From a checkpoint of a small transformer trained on Wikipedia: 4035 steps.
MLP neurons of a small language model. Each row is named by its layer, matrix (gate and up: input weights; down: output weights) and neuron, and shows model dimensions 32-127. Each number is 50 + 12 x the weight over its row's rms, rounded and kept within 0 to 99. A neuron's up and down rows have the sign that makes its largest values positive.
After each neuron's rows is what it responds to, as a language model described it from the Wikipedia text at the highest values.

L13.gate240:65 58 65 61 40 57 49 74 62 36 50 60 52 28 49 39 67 56 70 48 32 42 57 17 55 42 52 67 61 41 68 40 56 54 46 56 51 63 46 54 53 31 48 47 61 49 29 38 40 31 46 75 48 69 54 64 58 27 44 39 38 61 56 44 66 56 39 27 43 81 58 53 52 40 60 38 47 37 52 41 49 51 29 59 72 44 44 55 66 50 38 47 47 50 44 23
L13.up240:55 39 58 41 40 56 63 58 67 41 48 53 52 54 46 35 34 57 42 28 47 23 51 54 47 50 79 66 75 51 72 45 57 58 48 57 59 54 57 68 40 51 37 68 60 56 35 77 37 35 41 56 41 61 31 60 37 28 35 51 44 69 44 63 48 54 69 46 47 57 31 47 62 65 22 34 35 40 42 51 33 46 49 47 68 40 62 46 59 56 51 52 44 52 57 57
L13.down240:42 61 47 66 38 43 30 61 62 49 49 50 57 46 37 54 52 42 54 54 66 50 72 53 66 33 53 60 59 44 40 32 37 39 59 55 51 31 48 55 57 69 59 35 36 54 54 43 62 53 38 50 66 53 28 51 56 46 68 60 55 50 78 59 29 61 54 55 57 43 58 57 58 57 62 62 50 60 48 46 69 43 54 32 43 48 44 69 43 35 38 67 65 64 55 80
Responds to: Split word-initial "c". A lone " c" piece opening a longer common word in prose, e.g. c|assava, c|lay, c|ulvert; weaker on other word fragments (B|NP, fis|cal) and blank table cells before numbers.

L13.gate290:41 65 71 46 28 27 66 59 76 52 51 44 52 51 56 39 55 48 52 55 62 56 56 55 48 32 35 81 36 59 50 57 54 80 50 47 73 40 57 58 35 41 43 22 49 42 45 39 54 47 38 33 55 47 44 39 63 30 49 56 49 41 82 52 36 58 61 59 26 29 37 55 53 44 26 62 60 55 43 45 61 17 46 53 60 60 48 60 61 51 45 64 55 58 46 28
L13.up290:44 32 48 47 39 50 43 61 47 49 53 41 54 53 56 43 36 40 37 55 54 55 42 37 62 52 39 64 47 36 38 38 17 56 58 47 62 70 51 43 68 51 59 47 64 28 48 56 69 59 62 53 62 34 45 58 16 38 54 50 69 53 35 59 67 51 29 63 48 42 41 45 54 56 45 58 29 56 53 71 53 55 61 67 39 60 40 38 38 38 39 47 50 37 61 58
L13.down290:27 56 39 59 58 39 57 51 53 48 57 55 44 48 57 53 41 48 52 38 68 55 42 43 52 58 51 39 41 41 35 45 51 34 23 20 56 53 45 47 51 54 34 74 49 37 50 50 57 40 38 53 42 23 52 73 46 53 68 66 67 57 34 28 34 44 43 41 67 38 27 72 45 74 52 69 47 51 46 23 31 69 52 47 48 70 48 56 47 60 58 31 46 43 43 29
Responds to: Opening parenthesis before glosses. Opening parenthesis right after a name or foreign-language title, introducing a translation, actor or role, e.g. "Le destin du roseau" (The Reed…, Burton (guitar); also "is"/"as" before a quoted description.

L8.gate63:72 79 51 72 61 37 55 52 52 46 44 49 30 72 41 55 42 48 61 63 42 49 35 43 47 54 32 34 22 64 45 49 41 44 34 58 29 51 59 74 42 47 59 63 54 50 49 46 35 35 56 53 42 53 54 35 36 50 61 43 36 20 57 64 20 35 52 61 68 47 35 73 46 49 44 55 36 60 51 45 48 19 60 64 75 47 38 57 41 46 46 54 25 57 33 54
L8.up63:50 60 56 66 56 43 50 49 62 34 39 64 54 77 57 58 39 40 54 35 59 60 48 31 54 41 42 64 73 51 46 80 28 36 75 38 47 52 58 62 28 40 49 52 32 55 70 50 34 41 44 59 47 48 40 51 13 34 42 55 38 34 38 43 54 65 58 62 57 50 46 48 24 48 43 65 50 47 39 55 33 68 51 36 44 66 55 59 53 37 53 59 40 33 21 63
L8.down63:55 49 46 58 34 56 54 58 60 72 67 60 29 50 52 52 31 57 60 61 41 44 60 51 53 53 52 32 47 50 47 38 38 69 38 49 58 38 40 74 25 34 51 50 58 49 50 38 33 33 64 37 55 40 72 55 15 39 60 63 38 52 30 42 51 56 30 32 59 40 41 50 22 34 40 39 48 48 56 54 32 43 53 49 59 50 62 49 37 27 58 59 40 39 57 51
Responds to: Sports and election tally nouns. Nouns and word-final pieces completing counts or results in sports, election and career text, like valid votes, NHL, finalist, match.

L8.gate359:26 45 65 55 39 61 69 43 71 52 47 41 40 52 64 48 36 63 51 64 66 46 57 64 56 57 44 61 55 34 51 53 47 56 41 39 37 47 30 34 67 52 41 50 65 55 48 60 73 44 54 45 47 70 62 59 49 54 58 64 52 45 66 34 36 57 41 56 58 42 77 59 38 51 45 40 50 51 39 69 53 54 51 44 66 46 56 49 60 39 49 38 49 40 51 39
L8.up359:48 54 44 43 54 65 79 53 60 66 53 50 46 58 65 37 33 49 35 62 64 44 57 68 50 49 53 55 49 70 70 22 56 67 56 34 49 31 52 39 58 46 35 31 59 54 55 56 74 40 34 56 56 72 63 57 26 33 23 40 43 37 83 49 48 46 75 57 52 25 58 61 47 46 66 56 58 47 57 36 55 56 57 63 33 59 60 41 34 61 57 45 37 37 68 44
L8.down359:44 42 51 32 26 43 34 56 46 39 42 45 48 35 43 49 41 58 62 52 84 44 62 57 64 58 60 48 60 62 83 34 58 52 49 29 55 41 54 62 55 04 40 75 43 41 57 38 54 65 58 39 53 74 60 40 71 49 60 60 41 35 54 49 63 54 55 60 36 58 43 56 39 54 38 52 55 41 51 19 53 49 53 56 67 47 58 33 30 34 37 55 52 39 30 40
Responds to: Parenthesis after names. Opening parenthesis right after a name or title, starting a note like dates, a disambiguator or translation: "WarGames (1983)", "Fiji (software)".

L9.gate829:41 28 62 52 25 39 39 58 26 63 41 53 66 42 61 70 53 35 37 47 52 54 51 67 45 61 55 71 46 54 70 52 40 43 40 19 54 49 71 43 56 59 41 31 77 70 42 51 65 45 48 48 52 76 42 62 28 52 63 65 72 45 48 40 66 60 59 50 33 60 45 56 51 70 61 39 62 46 39 51 34 59 53 65 65 66 63 42 54 54 42 66 44 35 40 32
L9.up829:46 45 63 42 47 44 64 68 60 69 76 38 71 51 59 53 61 58 49 44 74 58 52 52 55 52 61 45 53 31 42 65 51 48 27 21 39 51 66 58 38 48 64 59 68 40 58 62 55 55 47 48 36 47 45 35 49 45 39 43 43 38 46 78 45 35 27 57 20 49 49 54 50 69 47 63 49 35 53 55 56 54 41 44 66 66 54 65 70 45 47 41 52 47 36 53
L9.down829:62 44 38 54 52 46 31 46 46 61 60 42 70 54 54 38 45 47 64 62 69 59 54 47 50 44 55 38 41 53 56 52 51 37 51 61 55 43 56 46 48 63 67 55 53 33 41 66 55 48 43 56 54 59 43 33 56 42 38 63 53 34 41 29 62 67 45 58 23 50 54 22 58 52 45 46 53 54 69 56 39 45 70 62 56 58 45 65 42 44 33 67 47 41 29 40
Responds to: Opening brackets and quotes. Opening parentheses and quote marks that begin a gloss or aside after a name or term, e.g. "Petrich (", "means 'France'", "called 'copconnect".

L8.gate706:40 24 41 50 55 75 54 49 46 39 26 44 48 60 43 46 61 71 65 44 56 58 22 63 62 46 46 52 43 58 43 65 46 41 70 52 22 50 59 53 45 66 58 41 64 61 52 57 46 69 37 55 24 42 39 51 53 39 73 58 70 64 55 69 32 65 56 45 52 38 44 71 65 59 36 32 38 39 48 59 59 65 42 59 38 44 50 55 53 51 60 62 50 62 56 58
L8.up706:63 37 41 62 66 46 54 40 59 48 52 47 43 47 57 50 52 64 52 51 34 26 28 72 62 66 47 42 35 46 51 68 46 39 58 55 50 47 43 47 42 55 33 45 63 39 40 50 54 58 57 35 70 47 51 54 61 58 50 44 56 48 28 49 58 59 60 57 45 63 54 78 30 49 01 42 56 52 39 55 73 30 43 68 39 43 49 44 58 70 43 55 43 53 48 35
L8.down706:45 29 52 36 65 78 50 52 44 52 50 51 48 43 56 40 44 60 40 62 60 42 39 64 66 92 48 54 61 50 61 56 50 39 47 42 48 56 67 51 40 46 46 62 57 56 46 47 39 49 69 40 68 66 53 69 42 40 58 66 40 41 58 44 51 36 44 70 48 55 51 64 32 40 50 41 42 50 46 21 60 63 69 61 78 43 47 57 47 41 44 47 51 42 45 54
Responds to: Word-start C/Co fragments. First sub-word pieces of split words and names, mostly C, c, Co, or Col, as in Cohen, Codelco, Columbia, CBA; sometimes pl-, circ-, or f- fragments.

L13.gate1023:40 31 64 63 49 59 54 42 40 57 61 50 65 46 47 75 37 63 58 49 39 35 82 44 61 29 59 59 63 52 54 46 63 50 47 42 46 39 44 37 60 20 56 49 53 63 52 54 48 72 49 57 63 61 49 54 49 67 63 45 50 49 44 50 36 87 60 48 68 47 51 44 40 56 71 38 50 44 44 43 48 49 64 39 54 41 49 63 57 55 76 40 30 42 44 59
L13.up1023:44 56 46 63 61 67 40 47 49 45 58 57 41 46 51 27 50 73 42 68 34 59 47 46 55 48 58 35 38 60 50 42 69 43 58 49 22 27 63 76 72 42 56 38 54 39 64 51 55 57 67 56 48 67 43 60 40 47 43 55 43 54 55 57 59 56 46 34 51 47 31 58 53 46 51 57 60 27 51 33 39 55 53 51 64 41 48 46 53 51 43 53 25 34 64 46
L13.down1023:40 68 55 54 44 51 51 45 51 41 35 61 49 54 56 55 50 67 44 49 61 48 62 56 41 48 54 49 36 36 52 58 46 32 47 49 64 53 56 46 41 54 45 57 42 63 71 10 45 22 60 50 46 44 36 48 47 53 39 41 53 47 60 59 34 32 78 77 62 63 49 39 45 54 61 47 44 51 52 27 37 49 48 56 53 49 27 51 41 38 53 46 45 57 59 51
Responds to: Numbers in tabular records. Digits opening a number in tables, dates and scores (e.g., December 28, 1–32), plus "votes"/"Total Votes" in election tables.